config.toml
num_hidden_layers = 9
hidden_size = 192
num_attention_heads = 3
num_key_value_heads = 3
head_dim = 64
intermediate_size = 768
vocab_size = 1024
hidden_act = "geglu"
norm = "layernorm"
norm_place = "peri"
norm_eps = 1e-06
positions = "rope"
rope_theta = 10000.0
rope_fraction = 0.5
qk_norm = false
attn_scale = 0.125
bias = "none"
tie_word_embeddings = true
parallel_block = false
extras = ["capped logits"]
init = "trunc"
init_std_qkv = 0.0433
init_std_o = 0.0102
init_std_up = 0.0433
init_std_down = 0.0051
optimizer = "muon_variant"
learning_rate = 0.00857
lr_mult_o = 1.5
lr_mult_down = 2.0
beta1 = 0.93
lr_head = 0.00843
max_grad_norm = 0.5
warmup_steps = 200
schedule = "wsd"
decay_fraction = 0.866
decay_shape = "pow"
final_lr_fraction = 0.0
batch_tokens = [16384, 32768]
max_seq_len = 256
doc_mask = false
train_tokens = 281800000
max_steps = 12367
dataset = "wikipedia_en"
MLP neurons of a small language model. Each row is named by its layer, matrix (gate and up: input weights) and neuron, and shows model dimensions 0-191. Each number is 500 + 40 x the weight over its row's rms, rounded and kept within 0 to 999. Numbers have three digits each. A neuron's up and down rows have the sign that makes its largest values positive.
A block is one neuron, or neurons of one layer that tend to fire together. Before each block is what it responds to, as a language model described it from the Wikipedia text at the highest values.

Description: Word-completing final pieces. Final subword piece that completes a split word, strongest on th in Sou-th before country or region names, also Janu-ary, Easter-n, Can-al.
L2.gate6:475525465571503452569477479515464465569503478493550438524469480493511513493492490524461451518522460404532491535463482581477490481476469457495480495497480442436493561515437464528479536480515459516531524494501521514473482489575500532488572518450550499558524472539547492514437556506512568544491476540438498462483451541482487486511467491521497473480543509561490506567441438473557508578575525468548471492560456468499540464536443486552528504515497433533457400533472649410560481503470468490465509393492518518476512490444497423504529550543547542530497456516500474519519455576465430509
L2.up6:575445529548494524445528481563522469520519524490462449511529512444552568532477518466444410583457537489522458583507483477487570472467534501459511509505508435503516530507466472536463447550452526465432465562475498447455509482560509508527484473578444530493507537514492538516504502462509570487440507499561386470525511494480407473506480514491523445539507514530493426516467499510457524475576545545363439486494469533508576478559481520563546493462537533455471507505505522481523526539480469521523539515506502563422452524532477458505517507437521534483550514453506513484497393574446487488
L2.gate10:490473470442475530461538499595499443489472494519459556475559508530466474509505517474494513498562473482539497552545550584494501544526518587510538486507442529485492510476519486447485462519471456479541500490572453536483462505500533436487449483545472495459467550521491535463529472475538515446440510484486477527583447494538451484576475478541502521537494472520460472489436436639442523458539496493525458519593568473566513608465547443469570498542453532541473452548548446544518444515438505483507498478500448493465472495520464493529475468499499613474561524474440468576441495499454472481
L2.up10:503496427430543504458507499539552402527464627534420491527516525541528548517465444543541465553492477459465504475484573435551452512440532509552467532395536412413484493506483473502458481521532513466478483544505515569535545523485500508563418475566488501502529529529490483500512433475552532495517556504539473530502512506457471490576554539495457520513576544507463481437435555511513554504546510484477459502493436443443522464491550501564499476510502519504480468461494477502500530397466497497491475490520470464551507536488526554530514518541567532473567584430533486467458471444499485483
L2.gate222:487502495491493480531454440413457461475467499477482541545531453507489543536516548521547540492532514474415502546541497483493442500483465428556493570489450456545481516488444504544480502527605501453490513408470506497554435526486494474530498564531517460516442549547555512501458483510464480501556434496462561470476463473539456459518488577471471483473497529435404466506540504504503481416477419486508539501518538514500491543594518490438531557441577494494544524413485500545531513472503504504460535501556459532412549519528433445522535475554491526554554497553543510475514568425564465518
L2.up222:528408471551539551482466493515594496530496451499431541527549470477533471509523449544524519503516511493476540542424590543518574513532542493394475507543450469462501541484451503510433543459497466484462456545491453438478483464520524435545483483497478579495512513493502449543444496520534536496502559447480509392509452497506476472561534472435465554516512551505467464486575480434453562409413498460536533484507514434545509541523510523531530491489482538523482538508571499470535449458541512554526540470553525525496512447436521518524493591461456570545471476479483463524447453489524459475
L2.gate450:479494464581481480504443495483432476534568498512510524562604499488535496591530491552467539514461435482516551504498432575538492520485553528466568476500438547468554537482536537440511457451496491567509466505547518445518484527576536481504476448516537490480500436482483426481499528532512523478476492490527568534425521414457450477494484492494488531455512453455462551390527460401466492559519442533548457507498507577471488523489509515489482481459514445529530479461398493469578536462534470523460479472466520424562518516526529489487559479544524540479507504529535569446451533446488544493
L2.up450:538491546490481531445513520530465505533375504492476464514479481508481523486486468529440532488536521468452538558454481490463475463516497523503426517492546464509584524546477476509539556427444494418594552478498531411541546470493512464527426487489487518489597572520497483492492535465455543520480444570508458507474515483509488524537518511498454433463525509477568533548507497512476469441433396553555495522476496490503470438498454460518473534514494489551447456475579577550434518477569505506453492463518504530511501522556544507514499521371508598499499579489500515481520461510581500490
L2.gate572:572522431560553534457406494517462503469525490493536528545490497432463531472496541467553537548500476481536531473458494523573499491457526502501561555488583466548487557484441516483536431405539544423511454474524445452508539521536492516480606483529558536538459495507425431575555437469499506494517441472430507556514474462530557590434541522504484529448518527561527472498562521470522571466465444542555486518507502495498491542523498530472554478429550476541496457486519466550531459568534504514470503502554449524491490472518433570480525508471506458484462559473461526541520507470526481543
L2.up572:458494493476472529473533442570488427430446526478497430519521530574524485475497523459500544443485511461474533540482486516564556455437496438536539451438528482449448470515491527461478550486456482493465390506491461525478489532533477446520508473527587534499496492506430543513412532465530562527447580501546532571511473482525498479563488426536480486460474492575473454487583493503466435463514460497515502491454541436518506513503449525434517497490537455545535545406495514527491502507477467510477495470541560514443569489512475540523472524477453559473575510512437508437458436521573406523
L2.gate610:504478468477439539489484519507475485484446539506487460509443517519467569492498508452571526478491454548441514519530498506537492516517510502538479549493528480460545575522444498496474446568502505471538460529493459447505440505505459431450602521562520497569512525439435479503441574512565506520526429454502428467471565494470513467556523517480503475432531446435425506513578457445461530463484553558556519511551487503492441513520522441592518529522524555568534534542518565513484462559469472525482424519476575499522440510517468439564491516499517421537501476460501462442418490445531520554
L2.up610:505527478538513511490583527477489504527456457514492605440468503525517506607544513446531587480414516514543537480413473596569469495498539508433432482520531514522499522508419522483570497551536557491549469529504476482490533522497537447509509464470496518494415514520489441534494490448491501466421486501532542517452461556501488522538542460531563466511519422425499508484541414481532489514532557563528518425493549505460457487493464412465538430471467487500453511509534548497587446500494520519481453538509565524466453520486476480529473462546517557487490473452472525531476497453522401539
L2.gate639:516497414479461547471457480515483472475452472516574525497480471489496472497542548388577495425536454501472495459525527485481522471555506482562472483486483575464504525566475507581477511510594542481541548492450444437564542454484482449481533484568471479526481486451464520527536515501557531469510440624502548505552517469560496472563498546472514519464536467470492479536499441518479488539482468543481494499421540545569491474502456521519537477454521527555437530442523504580547485529530517457534467485491493483408505506598482530482555434468502492496505470497400511475486427416499475503
L2.up639:503408467559440426462486540569513468484565490588509407476518449563474590473459474452482447545476498500522563420501463542443496473517436515442581447540394519490485487461433473491438475489516475448463470544562535533496379459495534472533516536557544509551519523528457519481448529475493494519555499515516540465484520481498484472485493474453458477498553449498469510477503483465539521561547560479458527545520454512494544599523522557501523521470524493515535490493475465515460549522532508607495464512515435522476553482557513475469550511461520462530561497502505509515481482570539494546
L2.gate700:414461487569524503462488482473529510494512572526521488463438518526559564483505537495509471478517536584577465450563581506507446579484498472491483483486468534499517486481571434546431528506482491424524537554497446487453537520518507463479495452474522557497447536533535517545542506464456531489478468502427457468477520466511521447491479534453507491412463542482462547527557488420584403414470544592453499480526466512540431509469521515523497520474517508455527527478564531519465429552475537501587498483477448522515439541514503482471482522497550469523574506533476519472592483427456504534
L2.up700:538484466551433502485519503571543438424517498478483538486498491439540545490617443530491537541565499515506522478495495543470442566463500471523489493489441423524560476500498544545456466537524545392540485493515476463442535510505539511467522459513437486498544502477488505439499569408486498448472448473486558509462502466556519455562501538494454546464511478419495475514474518447588553511450516520451429455483516522517493460517476504515591533461495520529525520466481544506520549493502561530504467455493428512557571571435475486583549479581554500473498448530480516436433517521488505453

Description: Table cell separators. Field delimiters in flattened tables and infobox lists, mainly | or ; after a number or entry, like stat rows and dash-started infobox lines.
L5.gate588:445562551517403493534533492455425528588404506486494447525536452491478506485488517461496475611472462573502449586501548520497506434513516526515443511374512432489503585501488481509457606498561501571483486519475506559487490504508550472510458474451484468525502562436565459535499495555481484473506458437522518522492466497541506499549426468528519457515457495573483549486478462491606464469525494490491533545439510511495431502490593495492530501506503463483511504525551538495560512521541514480468439557498531453516467525480488438508462460531494484489473516530507532578472465534477435521
L5.up588:512431566433514442512528536556557506552533458506477497426514573465452481530489468557476461553495486514425480511451487511488424462461483599510436482517459477575484507472460514535536481478517526477441504564568564564483503499473531455480477515440488491498511593477487465433476523539485558483541507543553501495494493560482455458525433512489449496501461495488539458454501547503516484482509424495526386553543467501575534489501549546500532484455520586416464536454454479459516516536526517463506499509438444513508534554520550541495545489453480471489528531466486457580576562426542502499

Description: Cell separators after numbers. Semicolons or pipes right after a number in flattened stats tables (33; 14, 301 | 283), plus mid-word letter pieces after onsets like th-r-ough, f-l-oor, ph-r-ases.
L2.gate95:521483515456491449497506558535554483505496473529471536550605492497473509514560476492467486530544532519412517507504501509478476516522461496503486563489552491430529519426476447506417525539424449513531466478567505523508528577446494569535440504529448533507475529525474516500588501567478467459542479477457451488586491472525492522490462549468451468496434536552431467533587536576564512454518457508475507530486526466477542452564512491529527515554455443473524564461480506541465491417470474423560576441406502488472447478507526534475490491469509455505567571470518565462540462487481510461
L2.up95:506440446517488473403535479508519513462589502485495486465574456486492500430559503469439471479466493487470505514551548435535499579538523470495495509532449618504528484528525503491483560488451483544543486529525424562524588594514445502489508492497472474534566459520453563452548450463481446497460503538420552512565565417520474460518401549541451522487517507457490456507530475524511541557557483435472502529504560487481547538520522482487563419541507506510467536445504435508509502421525510519555564475475516531496479491577492547447552486534489539489464502512490492428499471494479495469
L2.gate118:456450559458480524497444558537508428583487528458436548540466491497573542471523502480531524466500508562453522553480452526463444477499552456523453525522437519444545495477465491586494540551545479509548475438495526503485556430486479481571482479539515429472527532530532547515536489538512526533493506539510477489466449494547537509576440478550455472436486493498588488530546496540548522513560565523423498478510459445371555480431502494507554464474473531489495454488499476400499524470502470478616507480492470489557444426558447497502524491515466540503524484472527493544450556490479503464
L2.up118:496488578575500480520558497419481548455431499479553489500472405493513536479488550556435504468488465501449490484464564456490523401485362476504496509522566500493462570501506499479496554569544447462526505555503534455475530501511524437530457458513498479539478471488483517542514562520523578403539554468486490500521514483456500548512551485439499460494463565526454531560518540474470462499430442478523500524492604512478464469526503525435485517498489508499497561524588529439516461440529505463540491501540548513533461512519517437484461458501521534486500545494515409489506509449614507480
L2.gate165:505430515499584528490433519424564499592480493506389499473553461486429476511570461536506588460477447565573510537546520536488497463549469591522500569449551546458535547551519526507478527527496448538456480521512474531457509473482619506505450488430487551539567551560515472505486467562500498522490488478482464554479463470498521459525457591478474459478448502468472502532466520476527483485499449486498493483473519524532502480546532545468573463501555487413499493470501451549518474467431471445516495463484552538510512458515428466499532486490538520410516496526521496487560433461529454525
L2.up165:471470557527507505535454465513503540534532473550445504483534481378528550483460459529476509570472574573486484578539468509522478499501502530455651507510474433500513465492509531420533489477502471548452625541531462466480489470502503478504445499505497551531471491463469549555494495552514507437534461537518447528471477465493497482571482511489404505449521491498576473509528461442445489500444468600428509492449498455487460518567487499483472434527532400486491509471542490504485481495559470556534553474491558528462509495530524479459501505397540486520581501511486512512528490539533457518
L2.gate180:503504443478440457489498482489445525488475466475534494506609438488488555482531547495540513410559577579546490438461486535558452572529467535479509538477531480500401507495536444502527506594473432491491543543542518470552459521539454430514457506583494517512516511584516563499472500511531514454536475470438478508426598510536483477512417499441446540490431542490588529562469511460511510448524443553483472544503526433488499569545493492487535558512455466524501563474498532502551528457491513482520440506494489467451506463460482492551480452555501527497478482494448521496499533449465446547
L2.up180:570490506513495424531520435512491533499534502528493464489462515488584492557491443543507496495602453472519499424461526542424485502530519506525451572574477433549577516431503483485506500502436514487529503544547391490480513432548537539463459458526434556484557488482525522491455487475485466500504475565471523529540460456519522551533521536528500444515527519513558492539518476454462520483468482494484478503469498451461563574484523542573574515422553572485531460555502571471504413536494467494452486496439464493508518473519494470503485518461447492509471467552487424463521515404413528577
L2.gate194:567468496530476576424510536523493544493451506477449448454545515593483515520531447574452494460528523612479499500503520487469492517497489559498463472483476440537585476546489462536486470549491506512508592416511602517518539442514512508552474520500501444432520439568521485428486548502528546442539440491465447477495561517484519507473492528525495482524452468464497502484536479429565577488488453472494486444397452575502590483500495536500481453456520540508450483524527529520522447481517537385490527543544546519506515510522506526481471540545510493437501410507469524483497435460487509509
L2.up194:502493560493472407503487452569497505488493469413493521439554542567513436482547496477431422499496573476457456557474528494472521525445490495529521495524513499508504506492524421473521522467507591486508563509520481458496488518483447542511458548488487411414484434526470452477541477507522564514511442509497472499521509496420523476547497477515539499516552514459511525452586550492500502526555513533507508565499481501517551458429567519532482477495529468529487481459511574550512453486620451493507475473531476468599497524552449454462424568505524512557432498503514445453591525473568535449
L2.gate404:515496500534486500426516465514549492437421510498480533451538455567524528543490521473553493441545495561429504517418537584541432486505475564508510502535520555457489498525492530449566483568487561503498393470534541489413503514544472555560393425452495533528466495499451524530467506559528495578547520500521460504560539518540540507468458533519518469478448484504481500473473516528517426449521512514472539421435545553500447491449495510449547428546483485509506526461491483517523452506493494518574594460545468495532446513514457487529459475459525469472469439551519567462478490558485560468
L2.up404:463464535484426468494453539521453522449510464462515494489459521544444537553445518545440505536552498534420600471491488494522516503421524529508518489581531486518478466506477549444535489589471453447459501522509435572474501410485547483519511411487469486534540480498467500550513540452425491563511509539499438499478500454498501518565492481522484463445442511460528480517528451536478533452587546585485470479451525526490447566472502527502493489539456515468456507542533498560516485528443565501547484525465512518519460553520531514552481503501516452553471456486503591445422514507487645501
L2.gate720:521456477523439518545526484559474513496520539510581522511493480462578472571435423488478521524520516505543518444438576491493476524430485488467453528474567426430502546465574476512512465526571458412470527525544526467489462536527495490501431518524496593531485511421481492514455552484489496453480519560480469522551482534494585526534502499593421542414481531460501486553592504502520450596449519529412492516533495521442476467513519522477505526550518542462538517444504494490462462467582456478502529540488477523504511475444503480498476473450437529465579517498464465501539447541477531465
L2.up720:488475542480481518572515526471529563485534569504436457510551511534443413462444498485539503595446461532454521482527502495581486562539496507526566475463458545516557518377531459483466512544496445497476546492458487566539516490513461468527451514585467455468432453544484517434519488571467503518522511425558513559499474416536478505463510474521475537459447525496491531468622466516506498497558477530603499508558503545456511551447509498493534507466410498477480475507455462524462517521498505586487507507478512472476501488431445430433463514525488495508566530487545464520525548494480521501
L2.gate726:479478533511525492525519551561563464543484463510510517460538520515529539521474537475552562411452485542441517573470459421478546466501575473502487573536570451502472415422503464481520479506474484472471487502497464563520462522420427497532532514470491525488542509545478516542439478460453526489526450505550445475528572535477530456566507549544460431532521512495530508463479546483486493487441453522488556514472453456579504526442498507551480498433450480501551561439518427573471455433464516494546474467531496540506506592502463540479452515497531595481473514397531520509544521493452558511
L2.up726:543410430549526493416501528466517513473507563474467476499555414466434528552404515436491433472463517497478476543524545502569451560525518528510490485530475492477532522478507492549506517490519543490540580458580547526478502544480508509546556568458555559496475516510545507460489483460537523456511532487542447502470526475469487527527537473477503520459532405502532508526525457512474517448466471578495454564567532467601468518557539481443478445490537464476460502502506565549455490494485404474421506502526443445441470506564559524469490512463489511523506499520565393465516448499548526512

Description: Word-final suffix pieces. Final suffix pieces that complete a word split into several tokens, mostly -ed, also -al, -ated, -ing, -le, -ul, as in recogniz-ed, occasion-al, annot-ated.
L6.gate85:425528455429540478503483455463492509544454539563498486587476522452486493530447450505498535479584423519521462499417526447482563525557544537449472490518520495530444541555505440444520532482424490541550516479500476528465464554473533510461456509529473564476467468469443505482573471540514434462543480459462545510447427453507584494483526598513456504507486486489567508538585476485503509473500559476544495453503476465560547501480473484528512548561547477469542526503519497460540541548442470503517462498562506468451495497425513428397497427506515545455531472512537507542477483462574462532
L6.up85:576503488482520503496529569551534519588504481499590565512487482485460471548483544501528523522531497499558430438539472559515515443458504492509421578548526480526566538431476487459593535452548474496505525478526497500465402539455466485475482509491504469512490488539510538508467451510499467497477488529505500497547402551504533534521556469520484544401557524495494522489487415433529516494542521481522481520549433511590416415512474489497410458452497528512540500513471510512512506453454524453509463431415544439488518472589539492563504523487491545474476460595459475499520479460512485502
L6.gate94:527465485529539554467453466561469526442456531544482529520531556500500455540505443441456480566580477486409440524544527479528508493518522464517516470443527527476555484515500488529512498588481489510471464585477427516530535568513477437440532405509454497426436524546446464450550486526511519544540432532486528508455462494490525471561469591496436531478555461506587465481492448502477492559506470413488581520521528478547423472537508475501535526476493447452562527473420465484534520501485508464500551482513518566495505478541495472382503514546495474543464515521493470492562476533468522545
L6.up94:484486479482540535527555524478543505497517537602467604549469552476383545516516467541508530476537528465530504566529491546497448516477486522437484485400541444476583476490490501522435514490469433490517477427436477524489472503509422477508484491535473514526548537462505489492434531475515472448532493506513492493504502502499484515536530555581492506491497520507527506514546416483402509553545478463504523601519407479476497486469489521526571582466457525450454536491638505508535464490406533521488486429453511473509522499503433499467526495486554541514528538512495521541511446470489414484
L6.gate117:602504476519491565477468444543514538523405489542486520571539520542457575492505536485448446468542554477488483548520457493509492516501499461582520455554437560474438518475451495464527454443530509559462485472583477551512432560575487599494414472484456530534484473515493510480540504526474524487549495474497532524473456470535490483468477533589496534447544493579518449389520467485510543469472434460511494482487520434515474503525508494564532460487487436438556585508530470553499491453501497510507517433510491494468475488499453505501479550466471496448458479501592568547482507483540425518
L6.up117:542522462557465562520512430531533518518509463517504544507463503515540500536551512557475425463569447427495547550475403537550515496535550497431437391511494565500444510514496515530485483562494452477467571492555463490459440471531535567509408533516455426506552441526474522510549539479459541615506512516403432460542505497468487472426520562485501431500473495511544465533531458442486453464533482472507493480510492517553454590452448511533471535582472470431513488516514481491533505504517513550487480488543539521509507526426508459544535483524489471504500441564481528489513487506516526447
L6.gate338:494493474518397614506466506571532480495527536529615524548480493494505531494573490496497524510565490521511490581538491505517488463475517539527466550523519537540495526569513468482486518515478496603451458469558522504453486493456531482487525479409470497482529469486435487464474464507507484530474517503540482424457481407513484529490516520514505466516491610440468475467490456522523496422533537464472516519471516476442392523501431434513499513550542457451536461460504528525588486515503534521421528420516540520458622481545488526465447496513496506546485427491479450496496479517485475593
L6.up338:481454435518470609451429515495465514529491533551508554504451514522549542531530562471490459518515523501516496572522466474478482447483516554458489516476502564351504528618542457471577490436477484534495519545525445510457528463497523635500511451438554455505466512457467463516498472487448464513422494546469555500576489497462515516526490532513504520473530478497502512467523552543529547467450526491497487465424513537543556540465507538528511519473499439426422452546520446507506498540457520509504511552461488561543494474504539492524503493401458533534455482459458561510502456535483525537
L6.gate456:498539429432523520542492398458486534541554505488480535540489468505485504476468480529555605529522502512596384563445565447467530518451487482456511507511515478588510494484503528493554531490524532574512515524552502533463511576509475485443518538526459556462473504499472501491598458520514460530559472461526553430483458481543463517521519533467422522502552518595513427533501480469471540477458464491484502467493428499508533469521492539498471556523539472565582513564479506497508550525504493470533517478449473462381475459455472525471515406452508477524514487512439483457507501489432540484
L6.up456:576498479583521450428565467487547486591523484525485471536537411510479468492497456466510447533515464464505497508466506512501479517528510469475516543545468446509441576492525488535477500518515484597471504510450468533557552487508519437447462441521481473608525457491433542537481446486511557435469451503504492535489529537463469440489495574541500488508547616431528462453483527546510487558463540450511465475488463482489471457446496539584502482489534445504520563488532488466542528517542468590551492394483539503552492490521495535462464487469459529529519476511478479506466556429508578578
L6.gate532:499523464500478563532445493514398492504445511508510460515489502454491543466524561424501449489558432509520516471522505573463466464529544446548495512544535535519469434503442460537531535494518488493580515563531482471462456557455457483445442469522559512447475522501515500450439507542505515506553531497452589492478476510521451562525546535509520473459530513445555486445578455489530503565492528483457477513510527480553396521502478483499530548499424469469562499466492562461505580487565423524428474458554415511548525565518464545496509556441522524532534463507474520471525401477477484564
L6.up532:455484485531541558437496526518553448538568495477449527567490487548560429495514475537438517506495484498461494532519520476486489391439510466525512537505534551511544429480514539560528575504550451527513492484478480499520530502456428522448453504479465485545522479524414506429520494441416438517524449536462572477487496523531517531435513468486543451525522455503452450446541459467491458554484531508491504537495486442619539529527559547462482541487596502476445534448459521522524505396531531493499559513463494468473515549511464519548500470525545484559547526489516428494546402449540500517
L6.gate544:511520411492464536577476518469558432486542530536507455521493467514493443510527484513463469448474559500483545518522569460512538474430479527562563463497453484494467538571447441497471509595485481461538566446507536501530539451482491522510610444511488478489495432518475457467424503535520497560431490620455504431506536457475483552518517551475512498436448477379519562497568482534457475502523524443503498519517464411579515446508558496552483498521454458504477508515514518525579504480537498511527477458553466482486558490451504521497556517487493545515501434576491458530491519508473481467
L6.up544:562489533445462561438513432456439433545483496505568458565477588530500591479441487502478441461494513550499500508539539461541546518459540462545464497500482454534494564523468522512521527498557516532547559460545459526522538491460506461500504519468456550604491457449495519585486450528501510472546454528429494486543530478471464526528495571502493478503553519420531458476513537475559516480390485478481542596551499495527503539485510469493452512508478454541484494501505538482554517531565451508489535439559455503532480485499448564413459486455407500513536529428460482543465460463549522471
L6.gate651:491453553532473531517564540486456476468468534512481496467458511563536555533479451516489493391537446588526531547503474466515501546480547524483535386525502567553546501476480448531476425522447475522521516503499468458605510541512489516472548433558450449518527412531450529511571471520446498491588514517480494549488477599518505537497520516511437472496473515509494439522500503436511486468538503463491507502526537500494487536516480507531485537512494538495538459498541484480519438505589602480501456501559395505461464465402499521502491498416548469475415478452497508506478494511518504596
L6.up651:494513533496458454514483502590423499522501492548484517433440489538537543474533473613496518470506500464562519542386460523552475567486526477465507512457528563494514543470509499450397518557529516469488598503489522576507488499490545496475522491467448487544497494474511470474495591513437530533511575479511469479578469466478443512513499490483535536483502525583514393469485525493440510438502484503507485485423469468427483488443494426466549511471548432506514563552520525452534524503458511521504591506524540537553560459477541582483455451514466451508470470476516482495454479452489520563

Description: Table cell separators. Semicolons and pipe characters separating cells in flattened stats tables, usually right after a number, e.g. "1; 0", "Apps. |"; sometimes commas in lists.
L6.gate58:444381491553527521477454491461500512557519466457455477387554525504552486546490485472472523488536440534523534462538490558530436464463544503493505585528526502485487493438443492461525503531518516532505558556474492626488515546517476498462558505570524509476445521518467462452456491590444456541580559522411487576519514551507470544521494519555475426423558507489477444476570528470500505449493473495504459469541520460532510470498513468523435482508500529543551452487512510541467581475465501538605463498548486478456482513463496524451524501506507506438536477448514508458450552481477537509
L6.up58:432522541477521507548523560406500539546414487491534494507501534521477511490487514479495539453517527463481491477556540486501530503446540479470520491468458521476568484528573499521491534470437439511525473517564508521539468535538560494575435557446472501494490499510510519480496515473540513457559501510529567582556423457479505540456458537515474470438454454504437474394511541459598458476479485470479510434508517582513498532501521442501552568522530591492527577533507486405497501491530488432493535540499519548462555522491485390444495460469512531513540447424458511463477435529465483555
L6.gate167:444481504500503512466473529490530479526478468483439515454541535527471503598474517536545537551554443449531478492533526510588502483463508538441469525507476489470494479484429530525498524514573535529444523485587497472548507518564493536495545438506447529444525514497520486535502611518518487558505571562417515550537492495490433470498494482525444458470488519446574447474496430479417430499529495477505430490492486491433429483487414457498486518478424449472524445525464532473574500506479488531540557490509470552472515477477465494521497529543460555512460474484493542617558430566552441458
L6.up167:386434570537494567508522473441588513506528494488512454471434552471415524557546530565535477475547509513521510525470442489532485471449490462458505526501483509487527522455395458506530493481548485442523515542472541489565486546558483504554496436553466564445487489504465475485505556518514543480417550482446501550500470497524502553497528515497496466441521464473442459443575499462527532437471502474487487467459515463513486513495554475504536509469446465496508522537459481512562590487533493489463436565594552479488550521470483437526543602529467487475565458543440534514555471472533440479
L6.gate337:512461521503453509517475487460503518581541449477509508544524565494544476486481467552391427586461498388452509500519504478537555491531463485554437530488459458516486576481495452452531513479552484460484525472498493588553528530485502474451532510540494514581477412466465524556481466473499421519462599464517541568496532498516496494505610462527540488463464470466480485504515496480498487551488451492524441539461542474476546521539535440498553498480542461497536575509538491521510518463545402494552418517498477427492519524466568478474538533470520482550537494552487539510466470508473392476
L6.up337:426498432479495563439472471508492462480538478538522561496528552554529419556466523539476582565500537525491549590449535461515434494530447463447463452479512530493481478477500537480504541551486467447491391456486508554476452490493519563554524470479520501495447571536443503515549461496499502477490490554466485541508439504521539495512472519544450479467451537459553506552459501569564474485529462464538501522476441539522470470454481562468551531458453453359453542574506489483536470507486501491541495453429538568469539478471544501496499441513442493567509550488483535465568497541521482560
L6.gate519:541460582449456509541523542554550496524490523533505512504519480498538442509532542547524474494527459461491480557573411461472488463505555539532436501489469509544448488467558504480533564507550553535495527471471501567560479486504509499444512496564537502423549553452553489509501513462531555512405539483381589524481486518522491455452497468546472419454559505445449433514468554520481574464456494458498484496450512411515523501466457553500488544560472427539548490480515426466477536483495519591449524463523507508518529510518544534525495465456530412442492449456493498550473524512470530468
L6.up519:527488527518513485497457504543506469490587492460477469500536512504485511535528475505560460423479480560423511545517532490427555463567439509546474494564533459502529450511565501462550540497521450569508568494543452443533495497480482480556491540548572511450526496592501608488483486484467578510567499503465490478409550493584484489532453459423474512468489562462467475512484531454562489463468532424493496491549514523563435527511512509478463490521521501533539536566505449542508497479537439462446487490514509491489573544426430533507408473459506525409535512526468506538445451496436520491
L6.gate548:488455579478496480485491524550517452496513537552487529530489447480434482491454480514468557494500468429480461556490529464512509524520407587521437556472577529448526464481465487549487506455579517559458518445534503550523484463638573432460454481524556466461494576488535469524494474427499515575491505538424460475494536500460432471471509554556512495424490502487554457446524434520494464505480494496532518414525510546481455435444537489477460482492500494447511491527545571457523504487505529527502545514471500475514525546457546500513532502532405529473495517463482588542575491516515506432
L6.up548:509478518474473455500517525467402480509448552470507476503496512540454508532455503497496466577555539497494510544505502449483478562509443571563472582538539454520551471446445533525500535499508442510527527498563545531480480508540478484463581448509451522458538413440434474514448478479568464498526505483537451567483513541537515496456481484553474489599564452527525452519526508501436527563517537469521490506451582494454563459461494555492481459405440495448512457480474521454499449451422533490497469529555513464562513426519568527434497451491536527485508542535596497421512495504513465525
L6.gate586:470494462487453455519489464535534514485494556497476540573521467509451498485510502515535517490501446499423466487452545494436497513504482552500451532578520519510506495485475531504525503528441548470526495475461478481494576514470579488539434437460554568555426494531525560486484495501504484432494555518570569443543484472562470467534443503482500444393490510412527493550471474517467464450499501519473550466491486503535529453562486591582463528508553456447556520456488507479548350604571514485498445519488505544458492497489488511586514493523487487402460517490499497487564512491536521507
L6.up586:494505505477442532521471540468525511497408505523430410444529546492565505498455530459523507529475480584540542574518508502523537579462496445493457586517544471574488512510485418431527523577434507404505532544470504497467532528505511429542468545548462500460514541449499559483482550486498536481479473507520576525483536498511464505506532544519534550467509424512499516491460565442551458419491501473486442484477537479407511539459477460555534454460484485487514454545510501494528548529484517468480495480566506524453488565531463421535508488511550490453430567454479479493453564417530549542
L6.gate665:453467553492522567494435522472507491555484487495470495466480474425458465523550417483532541519487467584447486554500487485535459510447472574461474457506490466493396446425499459470564534503510500473480518537509514489530414560516556551531486525536507462541486525485572579478500500574524533458407574492461512515522530464575508548455474559562448517497492517522501478556492468485407474423539467544532477501440469477418562537494564530555545507491446470471514459504516452530575550510474497524503514529461473479502556547427550457553484491506506510553461504528502495521499531518549409502
L6.up665:484527507564536513466427482480421454508511556465444471517478566595523522488485466478503573559539491493493492520510543499419475543562452495523501493508500521540540553480478451449476571577472402461497442524478537482500531498534463498471400505502494608516506530502466506463467513496512504532548506410498532542509418530489492476447405478550557534422519498423529478472501566415565499497492551450506506500454479517537571548535508489504524541485490513512428483558458545494486497499516522457502533538493512539539549446544447476516586468483459537465524483528502427466578464457531472487
L6.gate715:435492537521517519541484474474470525486550505466527438526500534477481482476517458559549453566469447502520462490492530510446428509512534525536411528478618421497550531466484498474475593564529485580384479596480474453470459472568487499482521444515436504553520550506455427499467500476514561524512534494460488572531434511500515476473468589472560465514473435481457480539544509476510510453481498432522487577552475495520596530479485555441507501416497515504486502528506453509545592486485453527498484503534500514417567471475492468463509532488508534494478484452507463550510461522545485529
L6.up715:497456580563537503530403479516444460518478465467483432525509520533464503527506513479482485508449470468484487475484503503394452473495483461525442532445592468562521511479487425512498585529532548615515519570398498443487449493541548477522431457527504457514516558550525492506527443515525543489497560495534542585518471501464518445581509532480438490518522475483544496505466512472552524451459559409459491534513476482501527510517461464435503514475463519491473483497502577501548585526516466547512507516479482503496519467498512475472487500480595536469500398503448546533550421486539565487